Weights of a small GPT-style language model, trained from scratch on English Wikipedia.
Training: a variant of Muon for these matrices, 1175M tokens, 10095 steps.
MLP neurons of a small language model. Each row is named by its layer, matrix (down: output weights) and neuron, and shows model dimensions 213-425. Each number is 500 + 25 x the weight over its row's rms, rounded and kept within 0 to 999. Numbers have three digits each. A neuron's up and down rows have the sign that makes its largest values positive.
A block is one neuron, or neurons of one layer that tend to fire together. Before each block is what it responds to, as a language model described it from the Wikipedia text at the highest values.

Responds to: Sentence-initial "According". Fires hardest on "According" opening a sentence before "to" plus a source ("According to modern historians"), weaker on attribution words like said, accordance, indicate.
L3.down623:494513500483504479496520493472480485492508482517461550495505506494521480494485533487495506483484520466505488469484527474482518544493576521469537497528468489547424491488499499516496504500483543507527487492477506496470458487480492525520499515490468496494500537505534519529447523519463530505505509496494507477506500479483507464458519492484479470532492478491441502453492497485489542537501485527476463491531521496529544498481491486494514527513441511484530524459517522493540470473463527476487482489540499480490515499533537515529486516521490506452518474503495522503520506507491499502512530496531496538503508507536506537454495526538489513529522517
L3.down1320:545488536527484499504491468487505462512482483494502492492504506455461539514496509492510509459548524504512514523476509462477484537489513475499493469515495565495492489513515453472545477487473546458508501467495512529468496511493509513471478504470499492508517514530573515500478467504500529535509463517511484521495496523522489493526551523523463487515512469498543460495504484501507504529474478465486475508486449495493481528497533504493460462489471491477477497474481530492495550495459500522527498468481502533515521545523481486521514510524519490492494516525516513487477504494449488468538521465466507502479486499507490513468494479482498489529564489
L3.down1489:508459509551501554542528507509524476471527505505480509528559500477471511480487449508512474476503528499488514499486501492508519530480529473499494520515490488522484489467481502536531463524462514486474537471515507544471464484493507492495506480460513493522516501452525547499511524482526492511533519543505462484544494513510542490500482498521473514492520460447493511461465486513459516504491493512485496497447463531496524435516505525510473481487509531492488501491536505477530503457541484534495498491507502480551502497531473540498517460515503545486499473502463525468516532460499496461499484498499480498525512517523460503524514511493513518505522529
L3.down1988:553502523542519507533502501496532480513510496493491496535456494495475524473516539534475503454512504490495494497493513486485540518510512508489494539525493511515519501501522479512533501456509480491516506461556510495461474501491509514519415471469519518472536497505520514520507537492513502494485505488510489526510490500488465459485507502508483507516490500505508425490481498488532502507553509445483507511492447511495502477484543478514504454483501537472492503541524506526528506544484502499476496463537504481493490525519496513488452489532454512479540463480499492468494531495429478492554500465484515523535468512504512462498462507522498496463530512

Responds to: Stats table column separators. Pipe and semicolon separators between cells in football career-statistics and chart tables, especially before later columns like Other, Sales, Total.
L13.down1107:508476516497528529522516498500504520525478474501463520537536495485511499500526461531488527533524521533471549467479524488501523488483504503491527519448484527537493526476482452462465496527521501540540498486479442502477449483478460535501474520492503551476465529466523529499477496535473469518523518487520448478489465518520488489507472488544499473504507479529490478490491529504537477486479486468494479536518539509492490519521496529508513505451496534499519519512502506512472481504502531480480521499493499478493496472502526520482505476545488514490518499469475515468522537525528498491489496485517480493491507510499532496524475521497492484502475461
L13.down2461:529512517488447476469521523547479477514532478505516559522490516543462509510488521517525508487487475552518537506502527472457489501478554502480528535523466503483517504546523491483515461521512508508536520469531488534507503507508475543522477481508504479479494490491458487462469511466472478496436500532502506482549503517533497477506492505468520550487515482514422464546464479509519478504497477505521507442447454471517499433502487518459502523460495523478515494489525496533490520511508517488496507476512534551486485529484516500488461502522511493494500514496479514501505538514507447528476490526536492529441555492530509494487492511481511525514542498

Responds to: Movement and direction words. Verbs, verb endings and particles of motion or return, such as back, forward, west, returned, commute, relocating, often in narrative or route descriptions.
L8.down210:497458484488511498481497503497487528518516518491467471504479491489567458515489455473485502476496508504468504500518476513561497500501491493488515513509504544484506485472498485545492485463525472494536472515450549518493540520525473500531516520523531481483476473472509483485503495534478445488474520530509540511488495485504498490519537517515501494501467507516522453518530481485522503501516475472529496508506522498457562474455515522503517528458491497482512481502516480526519479551511487443490503518474538485509549500538483526530532477469470509481529550497491493522472430497489485509475476508469478424468538538472535495488502502533483461535515460
L8.down565:492510551515515479516454483499546486553492485490437522487538487468516448523489518510483477487517517537505554479575521494533472497507529497494487515480489457506509522510550502503510509477553529496471489495520499541523504508488453475502464527514471500477527494474576506455483491487460538487503491497540487517543529528452500489476510505499483531515503521485501515474492468528484507487518496485512498420486507463531516513507531481482534448477508477489508499477514450505451485511515507476495507503507507494486533482479506482508514514488538473496520531526473454502470467531465467465495548522441538468469489476469473476469490511482489484506488529
L8.down581:522482508491472494435508453484465500493510517526507516501522493483494514533481502471512508543524540511489497492536460469526506516488514544520471496482488497514508519504513531491519476516475497475509543518508494506515512489510495491527460536474524472480542468564466514533476525513513493475515499516435497504500482527494472509500496526478534521499513529532492508496460475520505512528477522536552477508488452502471496514472550515472495503524473518494532512485537494514493491508464511510508477505524506515496495527498479548515474513492529504504571498513469482515466540517493520450520514493504469549453505509489510497457498472518511502478530498
L8.down834:501516449501447531481538498525491524482496513505495526467463514500473503504488470535520486529526533474505506518508527497526530491511430503478497535526505500483549473497493481530477504465535491513489497474510553548476521473487528435503552454457486525493524489490477488551470530530503520491546499515471487520497536499518497510489543482497466480495450493493474501480551549539515504468494490526522488501497559476523514505507500512477479514511507510482492523441473510490566495508466498537482524444499504485496530479529470497534501513498475489512475495545469499503526465494446486486537506448486509524494492501527478486498515485483483511484498490
L8.down1626:501508551501471494490519437437518517517523453476473486478529491530481484476500528502504513480487497486553498517517483497520505465496457483507508502508469519484472480514523470492516478484489497516473478487529498493516546490484509481513491523525534480525486501509543550506485570523519496544489530520491432506507475531481516491481516483481474460533510507530491501527497517534490476505502469484515460539458525493503513462471452514502465457456451476487522511514488510510479493539499500479563482499488504540485508500541493513500487434474486474503479491512472495444535548513468509489501499517525506486478488490535502495471535487493573487495501514
L8.down2223:482531511534456536471472501501446486497512484472489506489517531511502500518476511471475494501481488470501477507535503502503472518513477501502509487512507526507512495499499504460473485495486478487527476531530509554476516484482495524485551508548539521475467524510531483483533467481493555483531483510488493536523501516473480512471514509493473531488452506475472548480517481499547492487539483496503494525511483474518517511483535527453515518496484487488501516481478520487523518500535453539490491556501511515519481510447520485494506474550495483489494537472500477502511500501490510470523470478586517483501483514557490484502491529469521487524494498
L8.down2251:511504567476496492476498474465516500504552523495474511491528513506502483473465477481474452502489534510528493518518505489518486501522505473467539540488516513500468512513488500522523473518483501486543496516517481517515563523456441486533488499507498519497493435507483484503513483545492504527487491524474546475503501538515506524480554533512484499494492462539507520517563522496528502540520464504458465496469530471477506494457519501488500491510501475519499496464468499481505508491522523480510476497488517435474582494483538527518485528498496467519508509472467490492467529510477527472505502508508547529473507477457520508481508553483518469526511501
L8.down2513:510493540512450474480523450531493538504496488490515505503470474511485480503496468498488488420481516449479505461505476461449494502532529519479516501480512529482528532508515493473478468467527527501483524550507473492517526514513462501522518447470509499535486473465456513526455510479528551496514465504448527502525501492505498458511540510461513552509516503502475476524500523524530508479473497448499499485476507504480489462518474526501502462495553463516495531476492512516522490520486503512497476508490496494451552530519455496503526499482501560502497518528487493501487493456472522476502491491515522534515510533525528551485493519499456486496478565

Responds to: Directions and returning/continuing. Compass-direction words such as northwest, west, and north, plus return, back, later, and continued marking movement or continuation; scattered other word pieces.
L3.down825:527534536512535510534523506497496528539478493505499520519472492531451499493508547488520497527499497496554485506496511458510542495528516462516503528450503485487492531492527532493520558499533491530525512500499501488526482496513457479534508503477514461508553537504497520527480434540502482485547506572518509496482506495430515503485524459508491536509491478527520529545501473484483529479478495478464494465519502481481546507475549502490520503490446485478453507545504529498487514507537486433521466528495494464511470490528461463502548470489504525477525514489478498506488521492514517516529479472502496495526504489477484536488492483488532476551465533
L3.down1213:570544542491489501547453512520500538476500475533492497460516443532505535502476484515556490481590458535501468568486502523471511520481491451515509507521476518532516458466499520499541494490485515494509495540500504525492480491507517512501497487508537454510488439536506529521513481499491495514504485517444492522489475482487491489517552513537468482505523541451518509548491521489532464518509517516523494500505463544533435513524515508524475488459541499497515513496540503487530512514512484517505505505462486488481521473523509480555503510533522487529483452490503478521509495542532504471485498512503536514546531493516451534480467505499540504530512496
L3.down1288:532508524497509498467512497494514507534491472492434479492556482487537552504485476444514533446484486526499502473542497491494516476511489457507469523491488479483475493503549476530452475456499507517535505518504516486518549484449455500530509476492553485513449469503543492512478484534495521529550557523474527490516478508514471525536503500521484560503410505519514473445501468506506510491547503488493502515495495515527511502480518497520482488499549533497533561504524481461489494507509545495511501546532518492519536542475537542500518517501510523501516513542518491500473499515494464491526525558473526519506467514520487468498464536478517503532504515
L3.down1587:478461531537532509530487537530501476479493534525497504460519510505510481484485537541500542467513525495525509498507495504503530507478540507473468499512497537485467500442520548530516479475498549485505507532479508486465498486529510481520506497486497472473502459487526506499460469483488468480486461486469489489548486541515465449556476570540467521518519500466484477512496531517509509522463499468524518507510512525545471502520508496542501515514473514502499531480501462450508473483526516507480460475519507507501518478444475501515536483526498505509524493504458434505545535541515541435499466515466496510519517525491549515518491483488521511468544532

Responds to: Source attribution points. Tokens right after a named person or source, before their quoted opinion or work, such as called, said, "writes,", and bibliography-entry punctuation after author names or years.
L8.down775:520489489509486529491527482512495504506504554480495496513498510517497498481451486507506481523530500488473521480461482488495527491493500514470458531467544473478520449516494520521483475496516455513496501482487502453497495475484473475546478483527498544501493520506465454503546514500495488509497552510503553506473488474506511461500551519517493492522521510480554553519503513463560508514531517518463454497497491492460493518489503529512515508514470519449569489487464472503501510562419508483472494498493551503512468481472474484469523422476488522517471550510514511472523500509504521514529496463496482516492484446480507457488567534487487535531511483
L8.down804:497507481518469491495507513494513490536477479507475547476469514486488487492504507491537509530490476512535493489462478445482506472495492502485505503503498491502455499500489538494508501516481487498510518487505480490534496540490506499485486525500519450514487497486483522530493459487479515460502509485514475501515514502499516456515460481506466520508480477466489481474482521499545491522484505583534527490524533458468491507496505523560488501530530493511513482490520521492482521485514515514454501503497517506494482484453499516512482506489481513479493503480531495498564536482493520482522464488481476517504529490493535503514522503491478529502407500
L8.down1042:515484490473497548483493509499508467479509519484518496520477507524454518504507516519512520504474468488486524495517503529524520565548534502526479517514521460517498525485499503477502475505508538505471511498527477464456519505559490490520516514480483513479471481516439523554473480509517511488535465491516536520469500506509468523536511439457504488522506481497444551476485486523534472514538443538473531513545523482495519447497494501523520516495492510479483491466488535480503463498474485521522554447530534508477462500520507526476542489476535467486539516495506507507499508514489503472529513537506476458500471480526484495461470502486513517497512451
L8.down1250:528528537520489505505561449504551462515485471498503524528526522472496463478487486480480476528493488488500504475512481466485492530501464450480551490561524527511490484537491450532530506498526480512542490473471500478484476463494482425519515483490513492500499548492542531466517492528482499491443511497532513460531484502450511505530491434499464494521451508504507488492500520508491510539512526511487500493477517501464498505474478508545506477537479510510529517506419515511536484496512519533471494474524491480466532438499537507548488524455529481456504509488486499500511496496500487477480542555497488532538515497512493495484531489507487485556496513
L8.down1321:491523493517446520487499491498488460505514525484479506492489504483525506483484477523522514463489507524490504540458475484478506467509498506515512535515506477497472473489507513473498473501510459425517534507503482484482492536491511438522528510521529561474526565506509501484539525520471505501480487522489484476498497489528485504503504484488505488505525503503540544495506491518486503510549510469496485493510474507480452453483499518492492505524536492526505445479502526513555464520527508465558507484461502523529504498464506469496503527469559517478497527501520491496574484522505525494494544505493505478507493433504492457475504490476505474471469504
L8.down1560:472507538466505482503552504499503482475513522521474474559502520528527501490494476466519488538531513477554483456509532470441529514540511473502526523500488489507530516512467503469503497485466493507481479478465498513482537486450550458499504528491519543484494509539512506516513539504480504485490477524507525497512523483519513469520501502463503468514482491466529508561501523560504500525493453490534509566486477514451493508546501534514509456456508523505552469483517482516513494532516505511472480485506511453554538469558528447502489550494455492526535508479559532487452513543519536539528485495535472507478532501462514505499511491493519531522534480
L8.down1625:513487480495498520538522454494494455488491475508524487488518510476523498476473507498484462500500510499538522456509482519463524477508489511513498490492470486493505514532490486499541478457483495497504524464507560497516460501476479542551501551490494488512497503501535483504502502521510498498525577512564525498496510487476527437486516503494519487522487509494451492508505545510521535513530498504471506508530477503460498504541478512516489495470459553484468487505514522512557484546496495523498474509465572483534467454537484467501459462530502488477495530478483487507521480494506531548499519444518460491504483514515494529523512531512478491537471493
L8.down2082:529500535480478484517512515495494514547532514517494534538481518461483530499483515490544501526533451517493524485455466482452523480494481515476485479562492504487536471478490487481529510505526502478471491517517548494489469491469498522515499485535483496496518492479493497496529475465509517501509478534555469495493509518498507520534497511479476500490463498487534494500526492517465477483505521517506532514515533522547473532559496508518523472466489477515491511484453516497499506505468498531512566486522437480496501472509487499494475493541487531489525512503510528522500477498488508523526502485495497509498503500501484501524547524558482487530502535

Responds to: Intransitive change verbs. Main verbs of change or motion after their subject, often intransitive and often before a preposition, e.g. increased, grew, deteriorated, varied, rises.
L13.down862:502525519505522537489544495495527484543526479470509520524556499481475440439526454481541522469483510526493514464500480452533544459569492476573484510548500479533515499511446550485520450493507549529503467521478527527529540499489507504490468493487486486502536506492500490507476477545524520504505516480520472511479478533460526515498497465513441429490513529525512508516518499487473502539491461507511503488482495502502497520499485450466544532480523479492465533484492493494514481529484478522540509524512503444489552528502491529452519477534495471512494521461464541475488519504497545461490529520494502488459503517443469464482474546487494501500496495
L13.down1278:541489488482533508514500497488512453496472481494530483528532521483548450462490481472534498542527545525493530459476505487525462515501511483491491512517509481525482508537496506496517478528504454503530507525518517475493480535482509529551473522535497484472481501467508515490470523497531517506500476499503496523530497461460496494451478526453552483497489530498475503502518537491476462497531508465457537513489508516467525537495522522493509502477461539507504472480513511502512511497465486542464496488481527503551488476512552501522520489507473497483565540484474532487482525483484478442509506478542526512486541470454494518500493528493532514503480522

Responds to: Spatial relation words. Prepositions and words that place something relative to a geographic feature, usually in place or route descriptions, such as down the Housatonic, along Main Street, on the west bank of.
L13.down182:481495528488556460475476482506528495507511502519468494482511513519535483493481520511501520481509521558478529507481476572458493481465519538500458451509474488485505442520521509520456529512476505500472486499489525543484484486536511537533553516444504488525484532497476546452487511471473477512537497447528492507462533513506495523478564546535540497478506537510497494489503453500480523529471482524490481457498495522509456530509436512520479512456505539431527494520471461506536523488467516503467495468509491522512507548471482515505501479522531539467482483537497518504482496477466479523533472505504493456520485521528520473492499507521521498513497513
L13.down1348:485517481455477459466496476489495498504450479488507469533493504499478514494463466479471525515500488462508560520522522522508533479489527484475503505512508516527526477515453542488486506492468483486481485477485480496484492484493477494491467570525501510471520542521530510449522541499468470500532530485531472452508500509495461506485480467501449457511575490487512493498530494513495547523477462532493497482530522492479521467518491462517444465515485553500497486464464499533467515477507501498495515501493535515502493506463492538500471466502518494487528493480453524496527502492493478491536490459487486488517502487507566483527487497446497498518498530

Responds to: Start of split names. The opening word piece of a proper name broken into several tokens, often ending in -al/-ar/-er, mostly in tables and lists: Ser(aph), Sar(abhai), Al(ain), Kal(ing).
L3.down720:457484533486549495476491532513492508529461463540523491505493503485499507489524498490451514480502484496542532523436521529521507490476496540484482472483513496484497519522488507521512496504516519482458513505472503477469527456506485490504537473475489500484467546467472459504557487478527495502486501485535485504521501520513487488467500557536469503445495534493525520514483502533531492548493554486471535520507487528485531518487531520509528577519505488454503500505466542482482515521494534522508517536550531481489535506503464499522483498506499501536486442456462534450506520493471550492509489526478487541558482471499509501534521480505526489492475483
L3.down1443:484568499490475471522494510538522508519496491510514475477531514504534476497503487510458489531514511471513502549440539462494458476479478505504517511466496496496511504471505520497516528521534475521504520501483490522465485516505525480511495526471517514491526495503484475506549494444430495490487515549534505467502492508546507506464458459522504530527506489501487517514515503523510506516488540526493488480535522521519508510524499527492502494510490525496481517586490509492478496503492492509530521509493483500502528493497493507470500501525498486510491457495514479491531486541475511533516518508483496495499527519509480470505508485483506500502482488
L3.down1611:517533513459459462497520519492520501484482513550460505518490526511470486485528486478496492538477477429470525535476488501486435508546494524486507496539469509475493494515508532530543487513481522499474487521505464488489533487540507473489480516479500476512517520512474545483539507550484461505471472514533524462508489508476540490511498426548538475474482535488459521486493508512480499446528492490505522505531478510544539504475514543506504518530484460454564495432528491476490494520488498491496498506476510500503487500522480497519489485492484497501507477497484528464508521461548507484523501476512495510479502473506548520506523515503480498517498518
L3.down1698:513519484453461495476531484521534493537511471533517494496502522530503524518500465494503475512474487538480501525502517489511487514537495526495478535472475537502483501512505494504459501498508455541492489511531499488478536525446531486516492532490504506527485513505471499503518474485505499472502440493517512534520508508498540474475483531488472466541530518493492526510483487489528514521457553523449448541539479501511488472502479502498490452467466457517527516459473497513469539515518516511478492529520477526480495499465563494486483493523482484509508489529497564487491518506480489479501541492513474504446526512485456473484520471509531476508468532

Responds to: Token after a person's name. The word or punctuation right after an author's, critic's or scholar's name in citations and attributions, e.g. "(1955).", "ed.,", "of Variety", "wrote", "'s", "in".
L13.down514:519501507509455521507532493524461476516494523493499490508511507490518501486504539489513529542502521507521471516512470477493507485561534525500497442506473456486567484482457479479503539487512488520504464511489477483531479483499497498494481534530510503473488501465522463492525476512506532454532529481537513540485484484540532515481509472466526503492486512469476496482510517497541517530481461509535499521518537480535504528485539495500537502467507534491550486472448511453495497514522498468533572534488511515487489496475458484463429491523472523475514528509535498537500521516495512514537517554497485494539492541549506515496504502494552507495499510
L13.down2320:524540493470484520512529452528525492529487538517460480527514554491516510516463500501434498477462525522495546537472501515492519487505516496496511531486499479517530484494491518501444493477457501529503502451477482514492505493488500528493486492534484498512534466545499492515485484461535481475532495514534542478515481498463479503481539504488507520430464572430490522515517502494464501521510494527527475457508481487477493511485474497522503503478493505492496514483483495507480470485508544472464567483485518474506499490488507534502470489507475520487478518523529495506503479537453509497527529483471494473517509514492477500454491539478524522541483493

Responds to: Partitive quantifiers; table pipes. Quantifier words opening a partitive phrase, such as Some, many, several, a number (of), often sentence-initial; also pipe separators in wiki tables.
L8.down286:542463495511522510516499487551535451511494520492503526515483524516512490550500487490511497530503519529508478493496508519514493539497483492530524519505491499504459518473486555494472453550504542519484494551505493467468554533506489487500517532519517523527512519548473502479522500512517491521532499537480507476499471485527503498486512471537456489471502455492514474489520464464526497449512530511499465502529504478495517512470506512514496468530505482506485510551488511511468546475511498475437476504515487494475510480541501491496549502481534495474515504517554476508475510530474498481507504524486462495460510483492461511516494508531540520504513525
L8.down324:498479491483524529473527520507499485520509437504480527508483536525515506531498526496468545503487463502504527461495523485561499477526533501474469482543506487494462476474505545501451507519494549455485535544470514486482521462486513527516506539524495491488488493493496476537483507499478512512511491558541508483506503498498510475480494539499456487499523531451505516509513506526489468518530532489457500492470497507502501502493498546474471490466470512491474550508525470494454464475506527510474496505516525542480542499492500489499472496530448512525500457533507496467512466495543438472492466585499462488477534498528519505504514527516509492518473505
L8.down334:475512528506516498496471527459505499472503467528484545536503513505511520504472508507549490506495484517533523476517498479533510482489495527552519494507504490540451509509481524518455508495452519484561504496492496514489484519533511535486520501529535488485493459496467486523517497542513495507530473461472497503448491475527504532502446483483472493480482531549507510528540521537522441463543566516512485490492495522447475496459512482513484549487539520528494490526471466482508510503491510478444525533506472524501525496482525495483474505505457491514444534475475532472527497503523489494477520498485460508452483461498479516477481540511448493496498519
L8.down820:513482436485462488519516506482511509484509534486540488534491503509533475507489437504497470492515490530482506486498500488495468491508533545495479490499468483479487523571489559501479489495487508540532536533503520531517500562490507522534475519490528496493492462496520493511511497473479519473491508505457516453516478483515482525543502521490476506490515510505544526521464501452507505532508559529520537525512499524490505532524491515508536487514523488468506507503505492496504502513484499540495501496545505522553539485455513493483515467548530498470484522532532560549527484532460568514528542477497480513482488478459489493494484482505455504510488519
L8.down1157:498471489544521491502521524458527499541509506531503544500513534470490505489442452513495483491505510512493486524465530459510495498475508475517447480494514508491518519524464540503512505518496502510500484519498527486501513527532541510508532500525546482528480522517536467496517487529534445489505481539525484482477463504474493489520501507521519500508489481487517501510474499522490492495465500514506487526511503483493504526471455551485516459506517521451482499479504517469489492467465506592494523489519515530478555485486502497520532525523534509462516509482470507536498447515492468479515514481510473488472486521451484521456503518472482487524510492
L8.down1393:550507519471531503464511465520501473528440492496491513543497486509473481487491513516513488521509516500478503515471511488498471445482500497484509513472439542481509489488555520496466491472501469497464516501516483529524466513485502508525526495501514515489510530506460512510514536469491485511468504466488490518510461488541500496477526510490444477471533553483540508466512518453549480528521519469512518513507491452512526493466497505506504464503512465510511478481494515510503512509512502523508487555549447482457530493502499484513506518547472438456508522496484524519483532520537477482538505528485502481503454536483570532497507482464495496506507531
L8.down2151:442491497552503544480520514502497542500506494496435485445495529446515537509520520495506492486498471526459522525440513462493491493487487499500538517514488537461485491530478513528495538532497490497476488503515522483478489538508457476528510518504510520531484512517516550509522452508496496498531532499525500471492523492483515532456510475511509493514494464519537523488522486518514482458503488516492501492508489561499486478498467534486496511502493487527531505474468495498515487515473518483494520566493513525477516525505511520506490496482520512512504476506527519525493514485525526482492500463466468498510466510471536501526474468539523516478489505
L8.down2267:485519522563471503509508532527452491476484541465524515517528526493475499508493529497492515478480473510499510476511525487500480500525521500476540552530511547513458510481525544531510528548549475467478494444458515529495455481512488481510495496513520460493503522504489549509497511504494494537499497480547482509510486521509483483509498506505485479548491548495537516486475533493525501518492495528519513496540480509462490511502515451466511501511468568465535498519517463533491471478478454521487537520544483547492472454511474516542483468487494520506507468470455497480489516518484526452444504495505507458501508518473490473515491445462473510516499469

Responds to: Land and site nouns. Nouns for land, sites and buildings, often after "the" or at the start of section headings, such as land, site, ground, construction, area; also some word fragments.
L8.down65:540482450498477476452465487534490543548467497487489493541520491523489461522487496462500470457434499479486508493508472495515486489448533516481471467514495541500503516520533507488486522543511481505508479515536524478471570487492499488487434482500495515507520439557526566505521465521517522502484484490556535523510516487497513505538504490496544475484462482510520509496533497550501498480539496469491538507504504512477489483503479466470486526466495479516443478480486490531524480525471486504563483541544494517480534500488496520526502471494507446559523478538509521504492488503543507503522521507493535474531508467510495466438500455477496461522489489
L8.down251:512512553459469501525492497499502492458495533494505479518474516502473509475531539522495500525509529477521476511502553512475533497536469493508534490502479583482501491529468492518484494504493517486513555546469512514485493483533518537472464459495516507502522454459527460485482517520525477547490506482541522485500520520474504516516522496509495493519488506535493449510527510525484457518434472502510533497507522510518489514494510488536494513471509531489470483495488530495507460500525535481530487535519495493473524480501499512512448544500536462499485502526437498496484507501522542486540523546500489520525493527469506516501514504532461488508478506
L8.down1130:468492509520521517496515502538523533519462509537486494509523497486498525502478498514510512555514501517509530499492535511474533479462494505496470509505506502499471488538489500476470510522493487490522547459470522503506499497476480505499509511478491499525503467474479505467478523498515511514443468516503504516442511516459503466472554549467498492510473529555532478507496503446504550508526529523497507517485519505493511464540449484479493496493504488472463492450520563516498498535489520467543517512451490521522517509432530545527518461491475478478484452518524517499459464516492502487469491539523475492525546482460527482512497545511504492484541525
L8.down1564:505469459481555505510502494550470500519485541542513492469456502489511503539473529475595499470502499501527491517497471439503548466455494519482486494530491508478467506494461491517495512499526490478520512440512481524481478483489474504545459487503503452527516496475539513493503501523485474542490510509547517493511486556461502481504502474556514500515522453477540508517522545546505504489468441520479501508514487540500462518551534524473525492527479479487500515504472501480508540504524518463480470526507541515465477493531530513466504467498500517503488489506515497476457513529482522496529482573521499509479471495473484515496506507503494512482491503
L8.down1687:479510514538495426465484516447511484496439490530475535492474555504524492550465530543459480498493490492512469479479480525501483485494522501519517539452553509469511488523513494520471451515442476461488495503505486514492526493509470510512477483489461487516497525479532488509505491503507492529496523506530510516487496475506496473471517527529524507462481517488504498509441478460526488486485531535510472508489507533469517499520532510519491504524496487487516533510492459485532479538505515547545473506505510533508505497478503519491518538520503507467527491520524471464555500493444542480558494510518509551480493461501518494498503485514519461528522498
L8.down1845:554508511485529510510503491486525473516462528530508516546509509489477497481509478464501482513519482511562509489527569504486530507489516510513549520517506502464483473491496482494454467575471485476538500489508511472502497479508516516474488512543524490568509467491489478497540510483526457522517546547473536455485534501497546485541476503512488560514521488553498486491485496482479501490512532493492498486507477481528481477486517532471440491507540518513490519493481497495514496496512471491531491490523518476490557495474524545454537504509504484482459447506447537518490469526502485481466491504544495507531468524481441518498479493496502481482495478
L8.down2099:545468523502451474484510483530539480563484492438519492458485526505528495487495504534456523517460463524479485478482508492452497528511504521499459476473525534494495481507493497454504518528464495504489488504501486527525495499565495529500498439517484490487523523496509482467509520495492462517520454542515483518536523456465486435515482536485531528484507505508529521506484486511569527492496508484460489519497468531477488517511426484543515494435513502492539541519517518497523531547514536520493448506514493491457545499474524513507462532492521463474517485503533486494531468533482546523519516503503491499525510472511495489491477522469495531492531517
L8.down2115:525472522501527440466503529531512510489487496525494534510509508509495529508526504505476497501508530527517493481485446517489490429522479490498500481470472445504522498507511522460478483502510513524462533500446492506492475461524472484529472485518431442470539529508469462523517496496506523501494474517500518524553493505495516494535483520495485476486473483464497511501528506485508538513478484454464504458536502518492476524516503492500497467519483467465499490524489477473462549501526491498505495535491479518508514507532478546505490475465526525445535474508511452465461576487499495509522495562497497530473473502468500494467483503440521493510462503